config.toml
positions = "rope"
rope_base = 10000.0
parallel_block = true
init_std_qkv = 0.0142
init_std_down = 0.00291
schedule = "wsd"
decay_shape = "sqrt"
dataset = "wikipedia_en"
MLP neurons of a small language model. Each row is named by its layer, matrix (up: input weights) and neuron, and shows model dimensions 128-255. Each number is 500 + 25 x the weight over its row's rms, rounded and kept within 0 to 999. Numbers have three digits each.
A block is one neuron, or neurons of one layer that tend to fire together. After each block is what it responds to, as a language model described it from the Wikipedia text at the highest values.

L8.up533:487533503501512484463512486491494479548504522463465516515518501501549522537549522495509495497477526506488470517488529474479494488514517463485556525507492475551492542490483539417512536485505518472535497489478519526506482491492473517479515521503471484521474496522467516522531462508513474493500474477504484481477528490458481490464513518544483512502484473478470467486477490526495449483502
Phrase-opening function words

L8.up767:501495548488507540485498555521487500510449540475533553478481501463497465526539496464552461503524568513492477509488516504536529505477517470509480496509512524514511506479499520515578510509501485568518483493505567472551485467500489494499499533555540506500508532528521494518511492508513513509457481521492465515506491494456486529499516458508507499491489521509480495469466475528478513469482
Table cells and conjunctions

L8.up350:515521518516469503511497496510460495528511502464499507536500503465493499544482502482527492480525478449502466485498511454466493489483474487479452553517510540532499546508508498497480533523522508517492519495516533488527474478535435528470487575516490476496480520513469495473516455524513472514509493488504538494476494542481504517491510493520468502508482491413529515540488506526461485474450
Sentence-opening subject pronoun

L9.up303:504490525515475491445510433506487493498464518471465503493516508507492503530511497493525511525489489501531515453505454496478493494519459519493508505476508528507458523526521501454454512482492531541549503541478466478498520492495524481504489556491485515480504499490492510461500462498502483456503502477479477478524529546510525488529459528488488426511491493500508500543471492527514508524514
L9.up329:490508534500477519474500513545456540514509476475505479541458513444500524489488490492533518481478500487471505495525493481546509516455492461503507567460490537489440485478497552526472534514506481488505504505450507492488487486540492519461492489498536501504480517468442477476471487558515501477515437491523515479470482500464542501502519494532503469486474511467489565543546490489441508531468
L9.up372:488459498530480489493507486534507515509482489514528547510442485511489501477453509496517521503510511480528498519475537483496559515476461510463487525519486498512478494481481475481483487484563496530529531513497510498452508501479504481523483550519497503452513508475471554476500541504514473472524499514508511505503528475457498511483505512522504509487488486500542544547487485572506436430506
L9.up386:468510513529514494450484514527495496477480479460494492465512495468469521491503489521538543515476474499510470544474503487521519478460511500507525531486516512498489500483498514503511498514522526517495539513491476518538478502538481495471521522487521501505479519523510477536508484518503491494511566475491507535457474527558485499513504492542471446524457506463453518453480548466480490481496
L9.up439:446496515556498505473483518493482528521507494471493504534481463516513495525486502496530508441475489483539517504534499466449501465499485541510551546494536509541471478521538476473500497513444503492503446514509459477480504477499502475504517502547501492483520509481526505483484523498495510418500470523492434535518508493489528474504489464480469475531484494527501505468491489504491500505520
L9.up466:509498496507493505436513516553454531463524485514460488486463500482522494480482489497503560540537496511508494512537495490508537499486481507556519521457506492475495510551516458543457486485498542499484529485531484485488536487494487502479494512481520515464480521518489510479468509506497479479490484534507488516510516540495533463523511476533473494500426549504498504526514510490500502528508
L9.up486:434518486498484496501497503506539514476461489519498493541522507522503481502466498498512503493468508477500508470509532483438523508493530524466491556506542515493458509525497493552486460526476498474499491536507431476478532494482515477511472540521507486481493449483490479499502458524531497482493480494501526504519515480515543497497490495501477506509481498474498499503524522503535511504497
L9.up672:490538481484482499505457529554545528497513497478491518518470500514494477491493533531511532480496518479513504468523466474478560530496473480531533513486504516492495539527528477525498527518478499518450527495505507502464510484502482484492452530516523515494474470491495457507502499509471456499505469473487561483478542511517536464484500464533471496487481494430509500514488519544501519505468
L9.up705:463525488498506506468517509489486468483504496455541509503481506511543496534543517497537484572500490477487533519497525475474458471466505522519539568477484505493482555498531483523495487518496495490501493465500489531466508475493500489463494487444492505507454477535483545500483535509498472476536453512513521515472497469528513518458498486515521466545473520458487553490511497495530469501543
L9.up716:516540510502510504488489479524533547492512491494530512487473479479502451478493487480485518481465468498486519452533531506521501501486488483496509500509495491522519488486503514485497463508524498427491489520504544519484528474520498505480474513486480483466493500495445515478542483512536470467450471468466513516462461497460571464488482521444527499483498465479518498544523502522524552489499
L9.up751:500489503506507503465476498525492496486482511519462513520477515521538518491526468529503473507538478491501467446482480540528512523507455508513506551516514501496521549489479483475481469515541481500475500517497431489498501493513511480469506543468513506486471534483469492499513482495455513466484475447542535477491524481518499523528524527557477444523476497501490508499496510481509463514499
L9.up797:502469529490495449486520500536487522500456475443485540486496481481515512520453509498507516498504471468552508532514495482515491508470501522511540496504501504495490534517500498450465465502480521517478529516477518504462491494545529495481461539481516509460522478530500545553512484530467483476518507550507520512492516519488489407511525511494504533556464503485534479535497525495497516480496
L9.up799:472537489512526478462491482544468460514475491472527546516482527519543590505528510500471498477505482490524501523509514466503490529501523472464465539460461559532498494512491478463449502546456511522482550530496494499507509487516494502486560525490491475508489493500486509488545477507518466510498454483488485506514491495518505474515504519516488516503494476493510527516493475498509482464479
L9.up954:451519520509517509469495451500465505513428517497476465496481469476499506500536484526574484495475469486508506541508431498514524494485464493515495530523490501495498573511504511530487472511508546502503486520507456502466518511487505524485504545471533515475500487479520517484514469512491432510470520499533509548519550475470533428548508500530484472516485485474516519535535515472487496497475
L9.up997:440545498507485469479473498494527496495496484449480474484481505492500518531515484519529527463520517482499448501520537469486530478501488494494552525495541526535476486499501486530445483511509490481499550511485521482480552482508481492539471521488557497523552499502464474501494488527468492493495483479515481508496514508498457475490525493501465472519494521505519546496526480545515512510514
L9.up998:490512501479465509529493477514509513504470490490457537493531511458545476481494521496488503545555476441507502475541513491487516490443515496532511542500476484502486518540536490463515487534471526482477508554515493491449528492483526492568463524501475494469500499500490475492499470495513488492505505503487488510513530471448493500505518542467526516513478474510547491511499535556463448457499
First-name endings

L2.up290:490479513482503505488507539473469525480502509479470495460475498491476511484533508494522489484500494469493490506455502445534514514493517513502483493512448528515519530469444557482496508446508524540495577543518517516524495482531498493515490542516522485492485515552508516495532451498550496509485528512481489487460472483464526525525436527527511518487517477507475490477516483493498471467495
L2.up442:496490523435507463478509522464470516508523494510513492527485527535510527456500508487483512498458500487504460524507521473510468487469518510464468477514466521486501501518488538491515486513478490528493519521470514490495492504509476496505502514488502450510499515564494513496515467502533507509483540532484478508456484443534508511476412508526485500443544484548507473476503497534568502475481
L2.up660:485517518501522515518526488490560524522498516518519511484476548505509480509508514492471463551521475513508536473518471490492508479503491497500500509503509520475501499424507551485481497453515518524530451486547513495500520497512485503492518509449528467523475509495493511546517508524505495491524486501490543527498464522512500518547451525509487500502524492460510452501565472508498483503504
L2.up885:470474461494525520467508503475535503495530461478490492465482500464495488486518513520490510497517462517458453473482517495478519505493526505522486508504510519526487483469497554480470491483532499507474497549533502513475479494495490479495491495500511497499458510495524488514521433533551482485485500542494478473508497511455516513535445483482511519472533447493471532496502440475439538502513
Word-ending pieces, modals

L9.up10:480491533501472484496473538500490519495506504480486500448452514495479551479482489490519501500503482527489497480526545482505508478474504519536480499518494488526492480501528503518559527503527488515496505492492526495489496481469491492491482488487504475475499507450541559550484546473519473467501475493555472504542561522458484483456488453496492517523512476564572545477450496497502513452506
L9.up175:447486529508464448513503490506509503509496534492486512437483506515499484497483546491522507456516556520483534511511548519461496494439528547466525514516520497510526512496486533480493498501503487487490507516489533517527469498523519498478497543524479473506495514482457543515533556495521507480491469463505473494488533471491488508490460519540459494521500499527539505490497496523505493530429
L9.up200:498481500498537497526459459518468539490517485531482517487474472506538495460473495467479524494522558518475493496513482505508511540521537466487477506548466498488473471528475501496513561481473508459489507435492556522492531465552491510483505487438501476486475530530525527565545524504494512501514502561485538510493487502486533517450541486500526506496474486497464459468497490544488475490469
L9.up299:471503478502494475500475452520519513451490510466458512442478519483548501453499523523521522502527536484522513493517554481477521509476477521508533496489518470523520510491481477514510507485504528487511485488519522501549495479497509486500494525529519492499514478478514559463551526480495517505520428473456508514533525433507521537479548494490517477557507501485513493448495499538504485492483
L9.up395:506493510517480559479466518467471485476476519473513535466485481533528487484514517478507482490492534514463543500499501520490516496502526517499545491474529486538508497481482481527491534468503486537581494504507516536550502466532506507512516492508516480487519489508502491518551442500535477485482475508527481455518524483516498495496500498507510498483505523549507476506492540513523492500546
L9.up399:488527507517510499436476554459498541476475549462515509500489512520516520465473525485572492524479478501506512477473496458490517540494515497527447508520541478552507534456539483498443531509468493493502487477510528506526511503472511521531486497509504492535480466535508516467489464458468491490499488486475476506517508496552496476540509486544477460544473501512511511485478476464533537473521
L9.up411:471482523479469510469509478526485491498491509522466529529474503515463498504486461471536500534498490520501530541489500523447524509518501499450525506509433470485487515556476517536536481488441478522505494474485512492524481491507461478499527500485461517476484463452510547528525503518502472455496492514524509509485485487442473508500504541523483508507493509495494498507500534481502538467510
L9.up414:475542535504506497466483490510495484519519492514513542556470477461487510511518470485479535541507490510491494507492491528543493492498533449485530529506501514483464523520492502501540543486521464480504512539483473506496461497518469490477507510511474526470485498502545481539509488471482526463466516542509442521509545471466512524556488485535464446504484548529479488504509475513494493461521
L9.up480:489521552508515469549481490510553519483480541480460508472501536441510510515463503505490499509535522519495513499528552517530484494450511518514502502532482495500501487479488524490499517513493512504463495452501491519518486483510497484527491506475482493476466544510536513559543544494500516509494489508444485501489546477516447455483492552505505523526469522529531492501499541510486475496502
L9.up518:493496491508499514492483527469502469464484484536502545476488522507481511480531530497539498471506551492461469477510497542488476482489509479528494451466510523507495517455494529481515539512443484502521455550510526539544523499534491476527497528500503503482472525495486475487544490499523502470529487458487507484494507504524482488495542512517509526539496492485505548504481489515513513488479
L9.up562:481542476502523487507479505480516625474523506476466515504500458491486539503499513493514471474539524483453524457509531485518520512515493507504536484503556500524568479462456491522469500516514516514497549521518540470484523480508465487496510509493527469468530538483487501455545512463515543468495436489490504494498528503496508491503506474481499507496500523483546477514522478497534541533498
L9.up608:446494510542453506482482539536490522542519531495529482479461527520464519510483508506517495510509508558479522504457557502477508487522486542513485501498505458506490517439491488508524462485524473508507488516471471472554508489520507494497489519520524482488472509463469491519489489503542512495488473499499457482495555453502493490485456500537519467523486529544519500479489491512528516486541
L9.up637:472525565478524469482478544506516522502485460476506511432506494476540527472532487504491470472498526503503512539513545522517546517495455497490531487504491498486506520528472448513563518508532470494456493519473572478523499501491509450493507493487522500486521469485550495512499551532485458472536464544479516504513524488504489551495559490496495511530492508506532514490535435555468508489483
L9.up804:514493526480505502474495468513499534496474483507501543558498501490535500547478495493513512484494476560537523528505496528512491533480523483476530552512466453484431516502473503471534505486479493524546490516469496526496513482497467523476491492498494487475491493534473537460477528494507480485480496530512485527471486460485475528458474523482512512548488540453497529538493521493482495533535
L9.up816:515464491532526546497485490525505512479522505506478479501537542463468472505580526455497498491511492526490503520524485523468523522538535493523496446503472494544493480511499498534511546473485447528525468513472471516540492469512483508514473480461508496508528503525466499504484517491548499509485475521498517494521493510504451421523476517485563490544470587516517490506498486489520505528563
L9.up883:514543547505470512491514523499507509487525491478524468502464518447530539575488544497499498483509466501487472492503537468477464515483545503490516501480561500510464520515518461533513535551492435514495517463482498510468501492495472490506489494525462503458501489517483471487476448485480514495512531506524499505514513510462525504481534510469503470538499488502524535485523508503499486502490
Year digits, table cells

L2.up575:496529501493514525444533528543519513481483464503454485484478515485472478489478465530512485489514467486488497495494468501515525527496442500545509546499453543509496490543494503509561469510529487520443542522497485471522493492487495485498469522503498517472493514480501484488460520522488501502507469456534489523475465518464528507493470456516501494494481501517500524510506498475481497466485
L2.up811:515503482528515475452518522474483497450494500479505462476488502501517518477483478521509491502467481503506482447494472523478511481487467466509484517503496487490443466530601481503528476507506454497473477490484506489436504486513527488510465521496483497447536531506502493497489525491492495502501522485501527515519501518484490540500483506480502503474489506555511519511539504515505503516524
L2.up870:530482478510539484496503483516530520519529543445492505550530549485499550531507521500507501495499512498489473486545512508536487514497536505485531491570482552540478490485556525491520527491502500498478459480526522525489486545513494548549529472493462502528480496535509512480554495539549494510516488492529467503500472518525495498498504531478493480461472501489504549525556479505530528471516
L2.up988:515485539515533523503498550515540515512495518517541566553521593491488561521502512514484482539473529469516490517516564510515512520487521485492505506540459555484490486518533553529510512530515564526498480502448518462520496514492492530542500484509482523535502480553507519477524537504498487530495493485510493505505473489523506476484506511533516494481509542497542495507522495530555499495504
Word-final suffix pieces

L9.up210:486515529541476524483512481501518515509463522487544529483471488496514485480493540495483475465494528518536461530502530472516477497511486486475503503477531510479475505503451524470549519509525459491469479492527468506479548495502499502508497517518467507459566537472503476485468428511552487504511477493513473454490521512457506518484513534501472509501485487491471509493528499493489496481496
L9.up239:511505491515467525528471487494511488495470517504481482508479514489522537490493532473555510500533496551522549503522468460460466494523520494481503473530472485552540520477470497521470518512481528512539452457492531509482505485521523516518499503472476473500514502491538511519511515504491463494470510440488481513489495485499478482567490500522507509552498534497535420492516485512501499497491
L9.up287:466525499502516502496497511502467510482454534496515547499509491487518491506526476475499499503502514513518524489481559543479528492478463502514551488490487505487460489483476495450498472535494455544503520523468548520527483468502494496530498507464491465512524555458515513500520481500504466453470469537503464526531514471496496509542517524505548483543481538534501486514510491497502501525529
L9.up296:460491520486512497520501466469501510475473533492492457474467502473538524539543518508508532540544490486478505502425527494464500485482496490531492539521542487547519519522505520449472480513488498529533504480497469520489497489484498525499543509490503483525448498504487535506535447486471498491461539552502540550497483482450505441554523501510534472526499499492540504517496495456495465502496
L9.up353:498540509481494527462504491481487503495508479442469514505449480499540503530465490504506523511534486452493532492480497468488478477472540506496516542549495484498516513488499505505489530483446495512524537478509491491500504491481472488501493482467502495510493511520479535511486496478473525500464504508522497488475542501511508493521570491530474511588479489470464489510518497532489466513506
L9.up362:514524514511496511516487459482496505502495533501514498510497461522494521534491494511537551454528508487533508488462503484527533477498492469477463535498454507529469513498497509519484505504500517493508501482516521538483508495508506507494562513489451505526468499540483489533491472495497476474471498489539525550487495519494500488554452494539494506533518479475501490509504537497509454524474
L9.up431:489510489547479490500502504479509510486444534476532534478516462533547506509524526553510513486500489492497511515478490526493517471485512598510495498502515492486499516487483491462497494508483498537547539489508483525491519490499517495509517496485506500542484526463470541499504425514550508488479451525492488504507469495463519535517544502496489526491487471506472483498503557504492477476458
L9.up452:493527476465496492533492506555498561472482512484481507484506520536493548473469490513505509532543494516547497481512514490504530501481553547524455525502490532576501492489471505499449490507478527506461530503513548500459505502533478494504517538476531520467471480493490494447540480482483501532503506496463492545506522509514486514530506520518504477515456526503491517496499448515511512496485
L9.up453:486494553503543448501504457488485515521513506480501506446535502511554454507513583487496522455503497480540499496488490472514509515448484515473492545471454493490454489500505484481522513492456463498473500526496513488471521486520505517487483496475512498492495498513516529455501491514520496511500467501514490522507496508467522507496458537482483494479489500474457487504520481531496490448428
L9.up460:482529496553486444526493527526515572511457522506480525479518487474507479507501501474536499467487478503462518491499502525488549441513514554515520558537491497487494479485499485491525509505494473543486506484514539503475513485561487518524509470530491499476467521487505477511512475542521450502496468473473478538466518517449505512525493493534508496497502523505487487473504475559524460493469
L9.up510:548493528482456549472523502534492484503487523546460519499494493457476491508494494520498500511504496502527445508501493529522496461488469516509492512521555479479485512518528498505540536480531479483494491498496493522466502515494461491524492500510485485488512522496491480492549507509515433517449535523518488468489553467515542531483504516471497502528486494513459518512524480451493484470517
L9.up556:505503507503478510468509451486517479515483483492534484521507490491500471478500482509533523516498499554468544509520493499455501504487531471458523514495515466471474513574545546514543509484494512457505495475489468483507515488469509517479517490533479532506509520509524525534461518531475450475467498487520482500467490499468587499497471494537508535555460456519456482515492557498486469529494
L9.up835:516558515508464523480504491503477523535484480506517533502508481506497514511532539475520513520490498547548497525526524534517556515476467474498471500528459489477481541494504508519515499478517447556525504486513510506492482487507469496496496472457478450489484463495484484455516512502493471512490487510527521500498516516448505536505436485509530496517483520465479493506524432500532477491504
L9.up934:464515548509497545482517447478466470512473583478457504547498497467512510491475485522525488533514522514482500510487487445547514468521501486456511555521491515505472530492491469508516493548516498486508472506485441562499504495489521503507571518475506498525492517491438533549480519498482473497487484514468512498473543496512505497510533486491505489514489525488474531524509503516476474495489
L9.up965:490518462482454527490462451468493497507510487506484531517465519453498524525543514530494508520493500534533533495501496463489527562530462479518499531517538471498484505471519490477531505485510442507475506503491491496517483496510460495483480494500496471485520514496487492474558476513509476520517509533493461509531552470465502520493509477568528504524501486472489526487456450547511486507518
L9.up966:521546513500520473468503535475540487498487513484513483451456491525546477544487486528496499524498491468491495489495557439439488492472478500517509473518497486516510513475516485495455517469501517491508521478499483513476513474488473537506501491532501529547515521518494523524501550472470523487461507544515498514506489482458472440513499482507527475555480539518552509527514527517516486528536
Infinitive "to" after verbs

L9.up98:485511542476489518537508533541528498481485511463508449497449502485504514476521524538510477493523486487482482511542495519499516516470493510571512518491520497509484531478520462463483531507504494514482499510481473516510478506508483531509537548527504487431504518492503501497515477482527501527481485528473516536522529490495450465536491516480494505505472498458545496548448480522461471512488
L9.up133:483494528480487503518498514468492531492446525508521550493475486470517469510556522479481497564520515465483481488502478495497500481497513470473534515492464466520475473524504439502490512510536491548515493464477502536485513491517487527540501504534515481490508528476515515509527474512487470481458531519531521489493485474485505503529549472488513496474541508489522512467492479486487441519538
L9.up161:477505514527473554500506537528534499496463520496509480533518480523535513529499510487536496552524512510527490492508482516484503507445476529514484513467504477468500491528467501481514504516475478490528514466508452504520497496508491477553554502500466492535487497462513548466468485503492467508497484527540503497519468523466459537502498537532490470506502476476539485467449501534492459456510
L9.up186:509480514488501555542484497505483471489500515503497542539471484468502464489533521470518487548538509497511468508530477483518516535467530457514522469497514525498507517496501468499473496526497468540502511515495497464501487492516488481518480502541518478474518503481479522517517509540520548487489499522534509458509485514473531487502535526508511489516500508532574412485487543531498480504487
L9.up221:489492527511568506497472493501497479509495523568490506544505490515526498521502535516505488512507502530504465509486506493542493510519505536473494501546515471471463513519437471508501512523509475533491485542482492537493525499511471482509520521522478471449461542482500518519512502506564512478510527531511480505470479493499469506469470499468510501489488534486536495498466506505482492525551
L9.up238:504486509501477516518482501486496494495485511446505478492511496474547464495521520503489488565540521465508460507440493513480484509518503528504509551503512478529514505531490485483483490502483503478526490495493482481533510502481494487540492502508507478512488547498477449544495511495478513475471531486546501481503481505447491522514547527556524492521450458536478451490463509510517513516485
L9.up276:471518533475490514509494507512466484521465515483482483479466511494515542471517506523488487571576516475473465494481539495474466497480490484462493507515538501504475518497507453521518543492532514468500518478502569531523517490490507500511490502479526480496568529463494493474474512488510505527512496481516510501473508472490501498502509532511483508533476537482536462443432510500526501508477
L9.up346:475508517504482498510483456534474535517459542511483504489500498514547525496499510497504491477516523506519469488487506498510537505494495493490467519453468529465513481530466503539474488497514528523530511472475520489501498505518478525485536528512488516514475488443532497540541515510497456499506481502496462517504521457479485529494521482528527520514508530453517480493479526499522466500520
L9.up352:438499495516521470512468503460464553501469519510490447480464503486517494512476555503487485521468525517526457508503517495484498529454513526498513522490473472492513527510512517527439469509477518533509493503487525507461496490521454521487489511517483524521537516502507462514454457511517466507514483532537499503507488506508461490509477525468514477506469532525511533497527502525514519475487
L9.up443:487489533509506512505492521527485470460461478479526514492525471492495486520529486483485541550500515496490450515500485479428485490463463527488524489496503524453488519515487520452491484536518476532517555520499500520509498499509501496543537523490495480504479553553470481521535457511521508485510551479557526487484485514479526514490475544487497491469521483515521487520495506503488447538523
L9.up505:471488535479553522506487538479530505502473504512504500494518490459507498509520487507513515518534482463556481510434518493474464501437447549543531495501485476559496497536489465477466505483518496524535467537498483481529525497507518492539511500548539445515529482527507537543468485501496510478495481522547479483522493506487517513519484510528520481532467466548544458530468478490499503546503
L9.up721:481513501517486540547487532526499458477473501500488484492481501495502486482487555515494512530539550514541478512517512455471530498474495487583486506530490507492497490481449495502510474466482465524520508501514520487481515483510459486536506500513480499457548497450492482495518499493489545488445507523510507529484543510431455507483486501474516485515488497542563464481510481512491497503512
L9.up743:484520514485506505499464508478467508491473517547533481530516492519509464487529505484492519488484526504495488492461506518536488507529498453463536504440494522515492516474473504508511490497513508480501515513517456515550491492503522530506536493514518501522468511497497482491530501577483481509453504508529488532510498451473493479541477526469538495530504482510504499540511534504502484500494
L9.up831:461493524497500489524487561499518505499465472508483512490495505495528461526501492462536531511529506487515476472462502502489494496503505516516499513452500486497509486491513477500486480454550494574536499491507471468522477501525489492502492513504493464470477503489481526545506460516500492508482542517546536534488477467477540508557448502511496474495499532522484499495487505457484480507499
L9.up863:483492518516533520480490477511497505499472524504469527503504467496513515553495494483483512534496509495504499477498505508501518489476529513536488507505451518484473512499469507515487481522488537552517529495517532473515467499487474515523527490532514459518493541438495548517562494515508500509443515527511480520492443532442489510544508510480529554502505493522548485517489480513510518488491
L9.up909:499467510515471473521505491511468496488498527487475520539417508541516471516518560510507485498551494500476550511544519467450526475459517490491535513500483503548528482476474539492518511534547482522484516473512520500479471486480467506479490537521493499467510489476482489464502475501520508497483468500480513504474519489493550486479519480540488440482480507491528509518499516571534486476512
Word stems before suffixes

L8.up490:460517524507519517478463486526488518475511523501460513549504528489522538507510490503530498502471499517505442498465482476510478484507481449478510526515509479537467503462449504533476529520502471514487560497470535519514512463544441533475553538490539454473514503511515509515538494530515456486477519512516478486460491465505527504513489511514510473527505529486468505465486505545502481546504
Mid-word fragment pieces

L2.up26:490479540525491527528481458549483494568494520543513489513506503515511481526526524477525508504541515501482458502457481499505502488476479475502517507504460490537506519446486553509482537506489498503454490511505485518490504493456472510458520532528521487491522462491461487507509466525519486525459528494522487476500444483491463526462472501494513479489493490447555539496500520503482488463469
L2.up50:470501490518525499490450547526516489530475479501516498504495494523484501510531517498517474467517533517476445510502485460502521495502477493507457503496449523519519496485481531541491478525499494541453485489503535527534476501485471520506492542482492478503498469472496484523482458510529516507480535499517518490445497537447441504492465502530491483495500501438526516527500521512479464485435
L2.up255:464496507477522532496479509466520495488462480530494522426508511465504472443508537468495509454522541483497548498531492472503495495532513494461480490504514518545536462456500489529482494497474505505453471500509509557525517475502508481486481534479495484482535485534491555465524494502499474488489497469455512508489508478521459518522523499548519452505499516475473497515499543489471480493514
L2.up375:478517527533541501516503504542455508497478547535519500515545528502511486485528506488529484496511499491545453501485481452495459488495493550489486503511469535515469470445462488538491528463521493506515485526502503513510495498482477486526536531466520504499534461520524498512505488520587506510468511513505490491452500471449495503481507505537526461523485507474572506459459495516455446449492
Word-stem fragments